From a checkpoint of a small transformer trained on Wikipedia: width 224.
MLP neurons of a small language model. Each row is named by its layer, matrix (gate and up: input weights; down: output weights) and neuron, and shows model dimensions 0-191. Each number is 128 + 32 x the weight over its row's rms, rounded and kept within 0 to 255. Numbers have three digits each. A neuron's up and down rows have the sign that makes its largest values positive.
After each neuron's rows, "fires after" lists the tokens most often just before its 100 highest values on Wikipedia text that the model never trained on.

L6.gate5:153112095142143152132196158153137168112112148096116067191151135163177137105059110177165086118173163133130127153108107070105212125074065090139130014099041125175140177113135129093098172133122136120102078126159125132121140117122116106128099163140128108184103136109125091086124151148150116193132124161138153102116082110048107168138155070072111099091123133162123134120095092115142090106118105140143135144160157169163088192158106143163098144132122123121122108140126124183122137109163130153089133132100157154151084072073122129084127105190125095092111082120118129098102117116116100161
L6.up5:155135115100070131102149138111080149122180167167119160211125077138132104169089154135124089126137127146154210107124111118138108123154088111127156133154140137109123132134150187170142118162143093110145147141077150120158115085121137119165090123189068110172126103085143107151126103105107114168088131132169090106099133154144119158155179126108126161112136134138163140130159036113130069118125128096126083136117081167080140083128133098152030137087208103150133081080094098152135153141191025100129130095133146100091134113156101157102099178187181152088104186103166119151135125082127117110
L6.down5:104067100160164132134150113139158105140104158127086169150121117137150097149067099100157135153105113099111139085107115079156197070144087064188136078166106117156103181130138161153153113110128089125147042107134119111180101155084143144117069115099119106100108124145049128170091135152092152113133120115181090190141124132129141086151118166121083126169099122149111127144096153153104135172112130071109149151152117131114138135126082055128162136121157187110112091112059179094111117108122088182186160140098151149164118072074145133148138114149170183171102101163152114156086108147073143161
fires after: "the ", "L", "U", "\n\n"

L2.gate519:158065124133058127158126151142139118084076070155130086130125100074144093117135120152097118073101189126155156141088077168086134109145148098123177130081102114181092180125153106097171131160089124115109111101128102168142115126133130089171109124105077125128103097117145085084170131126074171103139139170131157122151105135080141156133195165121147149172121119081114160105120152119080195132163142107053106127109103085129133090102166170176150131164130124107125099106156133153129154066162115158069159073087116124111085109201111139113171095128085053095089196074146099170145143099085071118
L2.up519:160062106128159146128161164109085130140123084126193108171157113168143130081101158155171129095075168124076126103112133075181201148106152109117105122171070099145135129139118173141109126110179151102156160153098112171141176197131120111124136147137158123128183160098098141114068048112114105092107127166144186137119118183075168121180098171096137172174195115090107152115104170143202126047131175109169106090097110188113162115153147137175135154087150096129132127147098132139164146171123143141150128100136093116170125159094132116063128180154127107100139130147110166115085051099089064139
L2.down519:140101124083128117147139151097037148129133118108166083126125094130167174138152101157160073205166098116171167074069187120163097093146106099169106118124047138133093173165153145114163066133127162088143108071113116171047141141179155133162134159175152141102210176131121188136138084060179162144119125147136121138144163179098162119131161174130138096103136125102146108132136144152142076134139143101138155061163112170112188098219127099133102140118119154095158092157088174098082147123057121140114130096133089076205157140155141128124143136129171112093123127137162179150134143120183081129
fires after: "\n\n"

L4.gate149:121211181133130106123140126099172082105131168120099142177118108207099142126134150098080133122126159106126082123125080163160085112151108176125132142164114080122167058123125089098092044114093087060148119081171156082084131154140143133149144119117133140126166124096121123140084156073169156170124109126142080138088145145172137141093130135121094126140156135097131133169099149132120144158091113190064097140166064139164191099070138114184101126135174134083095146139153094093157118153203135055121114122143075071084137168174107131089112152125188152104075133106167093160111102113158131179
L4.up149:145155150105115136083147140125081157107173122146136111160065142200056184159173149085131140129098140137175124088158104122067111117140126120150108174135118080143154102176151102066121165141102092147104137125132162131171181174096135153154111150135077151130153100112128177192084130156154119187168171131136084158047160151150141072126132123182140163124180092116115155124162058153085107144124182121126082081051125119115163065110109143141133137132102114110119122076135109170112171154153125123108049192153126146130143184089173163140122113126195148092137128130118088178173194139109148161
L4.down149:162162178149146141109112149095105185123067136122144143137111193160126103169115103189124108089170130124162093152066115116173066094117155159255081097194168096109131123167153150118110126160077137092114177158165057116157105136117122110126121075114133124079193122145090131147097078106146132161163151148116104110159150121143038141088135128143148141108116112097108099159121142157150081118068182074116152122150130148046093119072109115141118047137117140116128137180173097085147143164131126144118118056128135135100141129121145108144165104134152116035086138129093097144124115146122140135
fires after: "n", "R", "- ", "S", "sq ", "l"

L6.gate270:205159116091131108117085162144105158138123145136163150095176073157162103162107094135170122113125147111148118110156154055195115139126129195142146085099105168090154118143118147135116219097189171089104138119187140113106181129066132094156082117094128027139146132152120066111130139104160161080068152129180081095112134147158149093116108127120124122194149119127124157148145147128154150181149131167139106126119124054077187151128104108133093150153121188117112107119105090127111091140108087111076110107165096116071086138137131098134196146130138095119090144119160101123120132152112099147
L6.up270:153153093134169154094096142108124142103161206123130148126133120113104102132124173142107140149169147085160101157063218100097114147129098160159137060135128138080108119164175102126127117112107152078122159185157101057073113174142111121123123069121127117123123135121105139097181120112119093127088177153116025156129103141115121074161152126131180123149082194136131120148112136200124104175194143134062108099066120119132101105119075079184077069127071102154153125055149108159130140165130148154120143144156125107154114158133143159154148087143148191114175043121155061132133118178181119183
L6.down270:168144102137109113085123163108095173126091106093144121132100145134123131080163177099112135084151152116145196207035115133103104114168163084101115073112116100156117104094120098150087142108096186123141094149108087116133095100153124130103156137148051144142174149104099199169107130119105097082098137115111196089135091099106108131108051096123154096051066119149097131128092115091146104097106131133184129129109166138110127100186066123205096137138142148109113066177122164107107102147145166115092135105127176222118102132163131126086127088082115202135163067111090089159135128178123123188
fires after: "S", "Sh", "s", "sh", "ight", "R"

L3.gate557:095105130160154165114155076145158124109127150146118124109117160152129116122119101064085099131091062179145102147159107145171170149093121098165110148094099141116108077092137172117128179109145076157177169133120151100169133099146117101129126133130080142121121135083149135201106092125102125179152123208108191108073082123087136137112131097095123105188231087135122149074128192155082144080133152118083183180169111167110092124094122115168155086153186144171150106129126190139129069100121152118178134158119189122139103100154090142197122134120111134107135177152102124090095157100147125082
L3.up557:101144101104132168150127139159113134095155123098135087108104133131170122138151151126087154102115157095130101110096081166163141129072105141127128078120146168111104067191135120040141095139108135134176145101158109152114125142155108120175096190120156151139163162080173100181101086106070120191081174151081132087119070157092106113072158132144147101090131066144092156088131163157203145058175121078140154171115148189192157061132149129106084138193088156103144134126128135097119098133155152167155117095151178135160125165155112111119165176124092160043102113096137069102131128108196103081
L3.down557:046133131099136138092135156118127167185147101083140157104138127109133155155103096096128143129108153173153064166107117200094139113130156108142142124116134095111103152238131130135152139152103087129172134056098132153051099195133076148089051135140169100162134122115169104120064147144120118095131090161098090135124162119142108136136133128082131119062140110167084155116130192099119156125172055095104216152115171172155125143154131148125125048193155171150138108133164111124145160159149145174123126064115143109163054106113104129111142113115076144107133121137161187116165141158164077120
fires after: "| ", "(", "+", "c", "publ", "fin"

L3.gate325:086154133165129118139137121097128233115089120104131188089171161110175109149105171066076158187137160158105155097150121216126110148115154123147112127115111117163141158160136114123166152133070177105153144178073118104114164141109142137168120109166115146083120102114108103149125144109109105181177149112091101144138115068182114179121099130088098133120146132122146112112155150070139164171068145112120149174110145155141109135133123134104123131119113189155124079089126125042131158126212111108077091049148104057090128065140177107115074178093099114092162097120107116134078125148055146099
L3.up325:098176142124126132125109138066165097202144145137160133114133111123165143126046160042071132106086159120097157149196188182140163146118160073133133135089122140133096095153134149089129126085087115132123146117140167126112109186076138139160149151106099136179107131126139152144107180143127162084115115170127085140191140134150193049157174097120086122125124141150122167142124106130127158118100124118101107198072163114161139158126156100157108062171128166113094120152130149120162153136160144131110125132141156144094149075121194089051137130088046069080128081136094128078133123182085161155
L3.down325:132145102080149127100196143120101136146108153132146126124160178140078137140181128105125119171181092152159124106153067160098066171152091111103088146117169086136113139178163135111120116116151120093119131187110127155119112146123118108162171076157132076077165083092128145213168150116108112109178058120154125119100063103102123197178121180127105164112139126113163169184120150169160080122140103096188134157194174132177126149128096167168104096108115181114182119120154109078088145121099156160135132146107115141085122106142138191052183134112110134186128118144126145177134125142094119051
fires after: "T", "t", "J", "M", "W", "Gr"

L12.gate385:078083168108192082149108113141153107108190119177122154129170116148095113147068164170105127119104155119130071158179167120166161106170116125114141057136075094110111123110135152149098118113143106188110136084124051143129154080143179142139179117111081103135114139122152181118123135150113186125138117158085161084147116181136145100136169092167139130109208163149103158084145110117084112163183096138138120083095168151136135108102133121144176166123198141150143156111131061095093097097139162133116134139162134121121216125144053073134227156085143110107151116109131097059102158092177128104
L12.up385:099103161099142134146138153080146093109201163132130104166145134081132123126086098147173208104085163092206086200185144097130141112146131157146128155109134095089142115100111146109119135074192148197120190114136109185130189112108097157114146107169134156098124127135144185142163131143140165092113086139121173090097098155153143116086119060139151151116160151082191107112117154116129112167164102173098163107138184167127152125124117095153162126159217122094181143162115117104122138100062107111131129138127052123098126131099098066166151134136131092117120118088161177160119103098169048163
L12.down385:124088120145134076146084123144123110049139085093147138125063073101128116128074118140104106137133152155150087168105172126188117128125184165174139137153138105163181140072159098131135150124089102091164139123124111106132094114105145155137130134146131154108144083120044148129169173098106116109141084123152106144165115129123106101162122194166098093160143176083114180090144116121148130178153069111096103166108161115186155137160132119142149098094177164168136154078110099156147168119181101245130134179157132135099170164088113191122210125140117106170157130141141162063121216128158117105
fires after: "| ", ", ", "- ", "and ", ": "

L3.gate472:136122161149119173145101101112172118137106144145136094123150093150144110106109089115136122126146169127120065102158131146042115129139100132065116107169150075137163103131124103109181144168059121134168107189130122113170087117140082089087108097119135142161153151136099136161108184109130137054170119197161156146160138163131133124084188184119087184144084104120152153108153139199145103149161154092159092145099150114220182191142135106179110157117174138107165140114123113170123122138134123097110121128071100120104104071172136098098079119099080114109116114137102129113131134122078161075
L3.up472:197087083162095174109067071139157150138196096161163111115154136114125114180142031137183127099137103093145120126201132105109075146114135108120153084086115077146164113100172123090137160139074100128094130159128152126126112097124118120138099131129182190169181133173100139134054161101137122127136113150073056105078096104148088111094107202114122214125094085136086107066142114105178106133174168121130084116089140155127128114119119117158144129198138149176139147126159124147148101081167120086153119138116109137135116146112122117088141160061140109071105114149120151155163126124111091039
L3.down472:049158128150093151163063139151144126153093173165138136168115145095134090123144116105116093155151156140136155125135166138107200157183158180130098131101171080126156156144096155169149117114135168103167053131134133167144156090130071115093118126166133190166125137135134063085133100134143100085174154172156140121129140089156146175118145189174118179129100074139150194137136136143148101123149187081132119106096153111113152127140162154089152118166116086079152069135197144084056161131125154128202107088136138096092105114064170121120151160178152154105150160100085162126140145109133117118
fires after: "L", "- ", "P", "St", "R", "C"

L4.gate426:161118141155128101116129164081112187121143110118121120141072096152133178161082164134155137116149180103096184111145153103114161157102075069121091085135119074114159134117082101094158097199162177139132158073104142101117187133101150128123117143142104076122142181083090118106125136147106180167124133085127135141162139096109123159131107133169169080106056169129124167123131122125124090135223139128121071093183115146116105173184159119137145141084117145055099121175102152076143093204132115045096089112101064152094119167146119130139152136158146175145141120097129073119157103129122237099
L4.up426:151153127123118090105150082118100101114119130121037150065128193101186137126117155134094163133123133140131170095105117073115134186067112049114156113141155111174152125126075145122089138118093149137153088126169095097137114133102117103132115148134129161113136116115125112098166139144110182099147156128139119100135111144131145123079123138108195169140085159092144074183127168113101151147131138136110120156162168159140111149182142111112170164119122103093144122174134105085120173129154156101129122166132110116180146018146075147079116183191188139079172140102126153103108136159139100121
L4.down426:080126152188130131114196122126115137164167125141165136122088071118096171163121124037149141126148137124156106141157140172149148135139123166089124112129098102149108092142153110106075120148108069129096083076083145126147110143110119096124131166135117163123153196183080065139119090152151123181146113129134088157144142137147151136157125171153135143095088106098148095089112127069165209137095199160062138122079171146123121072170179190132144141169152113146107098115150083101142091078156141090185077156113099112094159079104097043118109168152066088109121156115166129163119084140163089164
fires after: "Th", "F", "the ", "N", "our"

L6.gate19:148085171153137159085145146084123135105087147137114171125104188126096082134126115140088188104074065080130112114162124150147074120113131108178097100053121138091114101102131124164160133169098163106149144172144058112154125167158145117143103020141149118109082142127086160153080170103130122131196088169062035181173124152103120185106135191139102110090134145094118105121113034129110114161139073152047133109072143118106160113098103068150076162133092122183103143087109123159093139107103114110110109131169178148127117099157099138106124206140113120102168188088107147125117104116171129135
L6.up19:140102151175174093115170125105114071163143163143139127137119143158125160096147159096209151131075099153128117135088132112137150103112100106134165227095123107162112065137128156142071138111104165055103141090080177152126068117141066158135144095082168128106150158132147130082099153159096159141148106170101062099164133114106139080136112101139144141128151084124060165129130118113146195144048086132156113154102105120129122125046150145096158147108131150122084112070076127130102124130123138135162097132142154150162071075104114084108140121105071149134179128108168102116145150131174162195
L6.down19:155168161097137148103130154085111169119129141167145138093131112120110172104144126085115184145122111095075136149057186135137165112124079160105113086105082165177184136168117076099104097109108073109183172179187188093107143170123147121132047101091111123137175093195185149121110121106117127165132073126122145154138089114164109089101092166138156135153080125125162171142125104147160183125170146082137106154130132112074153151110102118150101134100129099136066180112104135163128068180131083152143113109153090156150125089136135172185080134119085134146182089134134156160056117118106063093
fires after: "=", "g"

L8.gate493:118144095070134155105156127110127146159153174079146130147140190147132104109088146114073088118111094129098143103101190170129113158182132142129071089134160111137120093108114095121100120143146097078109098149101126102160183139153136114182139076143088078147166076104109138187127127099114137139104116117150154154106148172129161087116116124076101087128125131157090100187098143103118117163198104109156136064095170073127115093086077115138086138121213200106158165140122097115099119111116146041156169085097161114221132150175081114076119162102138079064048092140110098163099154142158153140
L8.up493:175058148102115117085137118167129181138206084157105076109146137105164108168073134101148090208109128126102158178060153152161175160136141106160121062086128087085125137148171127121128123150167132044132105153068141117152156105123223103135168125084104143125190184144141070184099124089139151166098119101104111114130136038095189117087095108127172159144146106133131169170158092085171180101157159091119148092103112156136098190065147123143129148110130170130108109100076116135164131134139158052166123110164164118166183147115116101144135109166137125148111081098121150110164145133095088141
L8.down493:098123138141135147121099160124121121121102124169171101129122119138099108104130127130179142090055134049116105163161050193124176061135134111099150103122064111139117161041139100127138146162094133128179118092160115147184082133169107142109132139161147155181147097144146151131127131120152087221136070117140110071141142143128146124089107173150069136124112153135136183099116112081123096142123153161183147149155159154119108106134117135131139132115091136060124166113112117111166153135197136143087134099145141115156196057132109157083092123101149163144122096127107094139142159122164091112
fires after: "R", "S", "- ", "r", "\\", "| "

L4.gate228:111094087120129088149133153076139095135110107210090101178088166089163140158101126165081131086122115098152137134090132079176121082124144111124143191117075132198077101121112127117152127134093087142149086176099073155102140079105110125107108153108151120120207124145136226135112155120129067128166113112133120149119169104175059116184144092151138151120129145120110117112101098130076193067103125097095123110100095148126151181091134081105161183199107120125170103137143139160087130174083145089111159096123086138130107098109103142155112124165139103173082109131141185149115168159177103105
L4.up228:098127080129134126146115089038118115138150110105163139071100169157074175104112182127087174109132141127059084123138110101082105113119118131143131100122136125070073152141138112126144112150094162171138171102127086105127110127137098106150134132094172196101095101161140150160210127150123117142136121129085117058098155100128098114111167145140092104114156089119060157123056121156194139065125144109135088119127105179055147139203130124132079150114133158135116079124133104141090153129106115145100104066105140144110114213112111111107127145130044121097102216117147160137211138107153160065
L4.down228:144137157097100084170120119113159127137157112088146157128149178177116204107117112211156116117115140159089105169077162139159186083102179120113152142152129185147115107144105172112069090126145073150149148160117126123130171139135132113147063041146123174138092110142117130164111135128175118153160107146072117089106135116063077115177081123128141118131107131065190134114099124147208136093141158117093100132146128203121157131076167071099099057110103116090089161112144157141123137136117082148120101098126125092113093192128083206141081113169098117016171134066116125058175122136127122152
fires after: "=", ") ", "Bl"

L3.gate246:128158130110117152120149114151137120133142066101164129085097090127125147132115076165121075041144169151122083141106192132078147115130125122130106149152120092128122126116166176141157117085128069196144166146081148074117167139114164111106128080148123132184138135087120181148139130111104125110142157170101155178118141127086085103131155208093227104146094190082168095145164140087146110118072156125119115092119043122070104107072197095154114159098115131111141169114090078142092109133077106149085104168089167134152135147125151042091108094141063144077123094111112120082123123155081148100
L3.up246:096157137092064139100230088136160130127179183100137139095108141143158052151111084151142149181160099185111092151133172119086065165094146119124086096153119148104189156128141064168144144114134093137156134210149129122141094077174125090118112086131152141094133136091129146111116135135149113187114114139131159084088138135124090117140158179164143111066114110167132199146154075142126125152127125106180164088155151206135128120174147116113110141125121113152131110108217076156066126094116110120107096145183163150105096066143161162120122123070083128067124117080086142141099152127139156142
L3.down246:112120170084135098156131118185188082152140115149104167195093122120127087087105116099151140100105132139080168088114065147119085144124135105047131181149106106167169154181101144131120125163099126112138103162120150092141131194151133114120133183147135098133129149113141119074091102143171086160121167118150145137169128137091121108134065097225107164048118148191150145129121100203097113174165135126125171130154118032190133127141066102134086155098128118178137095140133090154127113103159173172091126104109103110079148091150151174084123112140140173089164160162128115149110121141138120137
fires after: "P", "T", "p", "L", "M", "Z"

L6.gate247:097125161140131162108096081126158145114151092169060125069114124167115091166106139144141174094163134124115087150167132152147152091106119140148103135140087149114139086167140128082117068198099103104066123144149078151097114077100105099177177165127126147172150115174110237133074136142142076147136151126096054104152109097086178125099114130127138172134137142112095153099122116124142103139183168063158159153106077148108078077150135102194143167155109116065051150104128114151108122158152129128115108170117119097149111148121122096045114153128114089066191111103130100141119123143123159112
L6.up247:083080142120109157125150142092091207079161098093095138187128149120122143114138129125178170149171106084170169141168167074136135160111105142117124203128153128202195088159093135137118107166134127122087107129174167125146093139074149112187120196052135154143121062110157085138145093128156144101120095163179120101154148112181121111136107107196139189105096121122089125120058145083096131123083158099123115146130124089099176142142138116150100167120149133066105138129158169126127191148121151163161047115146119084131126152078080119139090153131200117123181101167111132103146176098128129175
L6.down247:085134131110109112146134142167167131154103048173107120128109129151153091056130118136145101127180135129080113128098085129101091118114144126123078103070123163202141121068108070136178126116089120068137140112065126066172133184127109146124134117115184157141151161145101158109151116157173125157138122130113114143116120146124164155134131121078179113154063171098065054170113122108087151133130148161144162127107116158099106137133157102197146129157113110137140175097160130091107153151091178145130191086136088096158077069030144178122106044082159153149169110085116102101189131134148122097
fires after: "R", "N", "J", "K", "Th", "C"

L3.gate196:125163158134152127161158080141095112144130100114096145137139106109193151149156078157160158186118123125090151074100147093156131162139025184101112165106061107113162129088120131122151130155148124120090080180131121109098189118152176158077086173148074064082120131089183075116110137149110134109133131146119151142078120096085125133120116080127153127100145136140104055116143149132118110089089115139106117116127130059142146102087145108157179104169112114046118077177176080105155123088083192116099111093135064154142115141167101110086140115132105157134172120162108088185112173151143141096
L3.up196:108125086101148128104137143149148131123172117071124085128173087103155151141132110151129131154161146129142088130168068137140029175160162133111109131089096154149091213050085142147102170176144150161122073191103152116135175153080132147104152114186100164143111117181104112103081100135098093152176109163149106124112145112140153098135119107075129121160144124137161169115132107110133139081116118152125132142168149144184156131076137146092156207115106144138185131139129100168125085073150126182158183179139151154121094145134115153118150114086116136156178074107107100184149088133158138128
L3.down196:115082140113120057146162198102157097160174109109115177144083175176174104159131151161157119128134140100093132143135088156150164104138119121179205171127109133152158157084104145097115168099132095151102163153131158140089167134122182130135099100178058089108103130124167115128132163213104139087135100177149172129112153105146123169151113140095042196197088116100125086102147149131170144139122135111085127146168123134138121124135141108142134126125108121131095134121125124134103124089092074196032088097148157174118135075154090117125090023117164181091104115068164116183141116132105154151
fires after: "W", "H", "w", "h", "b"

L3.gate341:115075160137150119105176115131082143085092102086069186099150124148169113109099086107167115110128104111122160111126133158112079127113101088142086165156172111218123112114132108128103076119106075151093148172155083057124063113139099166163103170106123120083106072127182167133109105145072150195141114087136122180122119147158164184114104143150100104108092103116131152134072103087114067141147134165122123087098114137139107125147134119176069144135135127134139164109113148043134086109163169135149084132122070131169175146102147100134099064145079125027182103164108201136154116159143166128
L3.up341:149118156189114140139136129124175130134146136110127117091122145099173179113077120116095133185083117162107177098085138151125109112085173150127080154146147081122149139127077130061102131108093109070137162131089123163129097093175190107160102133113199140111146087122170119128071178120105142103130100048215116126163157117157143086104169113093099184109111096095141142169106144121103130160125076103155148148103143118115191121132170095129104149187076178079143133211116195146156073119113162105049110095152091145116152120085154200117068168155105080121100174198141129097108073132120114135
L3.down341:125091140114149141114103135107092110100160057102194146186078180208153085151100105185105140146127131120154137109126118092123102144132133095138163106103187133104102146089156135083145093122188127149165067092078186165087097174136095101159128140120141160149100131170144095160138114164151119178095089146109115090062140132107130114104115140130138205105118097110169149171160149108122107161129143140166164116122149168168128137153164086086111169133170094110086125100083142102118067139091179111075088071178121140144152093096074084119123096101082119139070117120135120118123083081146154167
fires after: "F", "am", "N", "J", "n"

L4.gate71:153113053095105141113067138123126076162070123107114078157127172077089078125110127136095151129118137135144165134102044104146081180162096182053099110111178139143055152157132145115124124087180154130101145127142151169097111155151138102104150199114187122134135149081117052108130123157129134160174091132173089136168125079182183104131144109116129050152159094146136136122123105133191108128114124109122131140102116128118174121152136124126101150083156140149116143115096148111096086109101183139133144179154132114150102081163157130150086104145150134116125112124131093125163087119121106158
L4.up71:128178114085172138096153133133118069100127138092094117083188091108132125127106117143178147138245145113084117109099169123166165128116120125085101112161149108124116132138163094102107138117080142113099128150121174132101109088139112108146118122161107069076132184152181078120127110142144101160162148123108142222095131131079126159156054161123155171138147179065135070137136123075102083129138140088137160087127167123154139080141174115113171180088139107104094100133113135122101118078140140095117084102165080161115159141140105155116184035158130114072084124164128068124086113030162065141
L4.down71:126106173158129089147153071099087116179146154093111085136102109159099145104174155143082109165108100136121157153176143138122120164122113128153118145157113162142177115137089108166128111144182108063192129116155074138111084217114138088127110125153137101163128128166059098156135117120136129080160120132098139107182146131198138109091157169136121095108148079083132089052175151115148114072118108163093145086124142128109108091147093140120113174128121072137152190079176109170161152067118112154157135124022087133161098093075134125055114130151188097082115131108130085117107069140115098129
fires after: "W", "Th", "w", "Ch", "ch", "t"

L3.gate37:113124104135126137127136122176173136136152191115102131150154128145156085163157136071089074085091136122072088135143167161115091073150153116141152097174107137123153116099148113200177210134137140124128167172180143089181133046097135142173119129089121098135129160124116172125162179143129151074162129140106109155075114128125166116142150155178190112145130108127121155201094160104125120110156165089124112163188188124154168165099116097134145206117122084182063156144157125129133077163197188089135111094094136111109157147131140106107227151124134128200120178099073102172118176137140188159
L3.up37:145116131116145098109154142150212200121143194117089090123152141066136088162121096192101111120113114082134133106117072081107105094164122177100143103134101129104107174202101102134157184177123131135098082157150154159151150064135158106143165149125095125098206162147117105152145151102127124143120163130197100101120121135111104127120184113208151146066117134112100158123138140111089129113170180016087165165173207157140137091111125152176144169109134097081120118158128079152116089159209184125158122131113142096073152128144123080085123171103118150146122085127107116151108184101111132135
L3.down37:108085155136131093205137084125188103146163204154076160112182108128147073143142131146171129112086119150132098135172156202099146161102131157127138090122158081139164127176184192066115174084123089103113166114152129171119149143102105157154073112107148097146141105086168147106185087112159079094183118108137185114103095132167085118157152157116101130114093118129193105097129125112155174153150061094082122163161175147149123084078113126081133136153101140141124132146098110059084108117107149102160102158145161173068089128135087088117149164106064137166097146164116144143135158116052103167
fires after: "P", "sp", "p", "C", "B"

L10.gate225:087112084144172071109160132172060157119146126150127064152162171180119126168120107103060147170098136136139128163163111142144140145118123089116143107115169114110155123073163101110171108073138079118160182103083090046081140153141104138116165166116088123164097121107123160125191129160147091057196090143158143158123159179128187126093118108131114104121082165114096139118152107079130134126177151089130129129080155097110114110120147144115133153187093154111145174115152102101090157166153119143156157187107121041180171164193108146131088119150118149099173125136124145174138119111108147053
L10.up225:131108133097156117085184142085064053079165101171100079062174141168111107162110106118082142131093131136141133119128107157124143130082058108117130118088156169115164104124120127127117113109166089113112140136069058175080139094104083096118068178121137131147109167154120183126153139124139114131171148181121149075134159118082129112080098129141157124129101204127183132183126134172122124108114146119129140134100157126204161105112128151210131146210123130155154110134144117122116123156137171164111154080084200199151167212112145132142084171130161152153188087093129195101121124121102149065
L10.down225:052080117137113112084141129145101144171175127109075130175116121080140158097116169101137136172105074159106160136163082127100136148101107130168155153134166161129174149079113121083103101125152095141087170087130151126175080114122066119087135092183111138178119132186120095106147150128132152172114093130111131178129155105150124148169169088148096105143151155172084137155131115152112073145100124110128100107099152107081068146090105108108058109118152126093136135120140089087055122180097095105115106159039136154177085114108161198109140136072130095079122152086141157084079101163092069134
fires after: "−", "+", "\\", ".", "and ", "| "

L3.gate88:163102085099150146133106126106115124166084143103171151129148138171102092125088132142167124061123132132139104104121107127109186100165153138073055202116182112071110138086087140158132066163067055094082147147132193130145190108105139094148117134123111203183129075153121085118152132160097092095122086146149123121145179103111109161112137092096150115105169093048098137138166188173063111182147145112160084101104115126100121117104124149112156135058160118107109092116144134108147121099095182148141088119142136060135110122042145090146149108118066171159146120131146121146115178087139135124
L3.up88:183120097101192119130133133136108108160139143123107127126142143099165128081077106168086117134128168056112158128126105229131114162096115137150126068173128138137147147139174115126123143091097158072140073168142188125065066078096115143149111141174094064113154140095126112117156105075182165095140081138175162120111157113084160128125123094131096165125185134111171090077121157091098125062087127083159116093169123097125113122183128122072106202139050128162113085137110115127100107159105081110138187126161088160123166119091075147094179082078146137087174100154127065148120110132129150137
L3.down88:137096154151166135139168117144111101109221106102150118133154116149112145090156162060105133143162167143150170166142105106161160153120105115110148159152142111109162131190125129139150127075152147139170150139099101084117116158103106166142175149156117167124079153122130162117106153119148122107094104131138127161154101129155093128137155098106154123131170166086099124152144049173126182103096138124101121141174152207172160168105124151154168152161149087079088163150125169122101136046147151192126097114098093086112093057177171129153138154174128142134174124148068107078155105108110123133
fires after: "W", "w", "c", "E", "H", "ex"

L10.gate136:134120130123099104075104159072131109144162157058120131169102113148152188164119135080109109165126119174116170139193104103117110150182137072143153095151101120158137155103131067109133169152102127094163169151153102118211107123198079111137120117125166119138143134115107149136123121062104128176122154161146144075166081079168177071061156116142132101102114124132143157125113116150087105122189105170107150127065072118101141214142149171123124158124083118151142151160098177112138090175168141077100071118134105075134130149101127165126170131068180173174094156083138139117139165149122178148
L10.up136:150120086141124071105138160152101085139152101101103114050144128171140178134146154144106062112155099144117091061145154149170179131127163107090154119095040069130110097117109140125106217092124129110140197143158114140111144105157114115140170145152136127147111125159144103152148172148146181101188155114139127139115122132150175082142170112132098102127106190168122108164138147074120102181092150084210067146168152145133146106104106141135096145142156148140069130166191148140104096157094106194169154140062131107146179099165213084107068141106180116126158174103155111171149118125148139088
L10.down136:139115087074106100110109172149069053118139127098118131092139141151167133146133115164183148142091120052098169123139086105166118176167081154157142097164093039101123087134171202131112111116115111119122159168120074138164126089124078054138122156140109160144135165147136115184121167176131139110142119186118160090124111142056142060074167131136158158154119097135089114192110137105128113130155111143154154078111125137095112159132197061108135116165066187146114128136128149206144080123113083126097144115143085126157089124105089098151117105063136119168175131154127096174088137142103161096
fires after: "n", "- ", "kn", "b", "un", "fir"

L2.gate332:128117082123168124131099133107093136112116158121130171125150084188154115101117134187120113128092140121129150121125178163174181113083090088081160159155108144133203106147114109124155117121117088130097083151105147103099124134073145136145157146149143130098092100170108063102106116106184136133059175168102177173141106138151104150083138153150151092070123112136164196096156121180156146093090165127111138164112067169086174137121180186185145084121176107064140110122126153101089189147094075115121064172137107154076152178153039152184187098096177124081117186161172141136181143114099127089
L2.up332:139098168101199160127105175062130162130086155119095125178098151167125065110141144154116129113106126159112190127115092118100154095147112087109148172161097138138122130122097141152132064144119148149175097129088109103139099132148175087158129141130151140099147140117086170083117093187122160166118129123133186075155120139135129128111140100100091153145182103121110157135126102143150165150145156151106154167130173145166169095200172162166115118048104181100152149145151087163086190118095143121092144123101102119113115142111090100133187110147102135075183156090142111099106191024134093127
L2.down332:133155083155112163169103133142147070112155103126107121104140150119098141200152132163167186104120177092061195118140148073110134117125149158111101167104082121123132136159081128138153171149075143123176132096133085073142111120128140162118126102099192202102102155110120150172097122161130109082086133110168190136188172108118110118098156181134129131113179131127135151085174135090109141135118110103099064069117135194116141168149216155160204106140136190122108093097162099188082151151083139122108133090142200105110148150123120135175175139100127095051151171079153161118137138060107148141
fires after: "\n\n", "=", ")"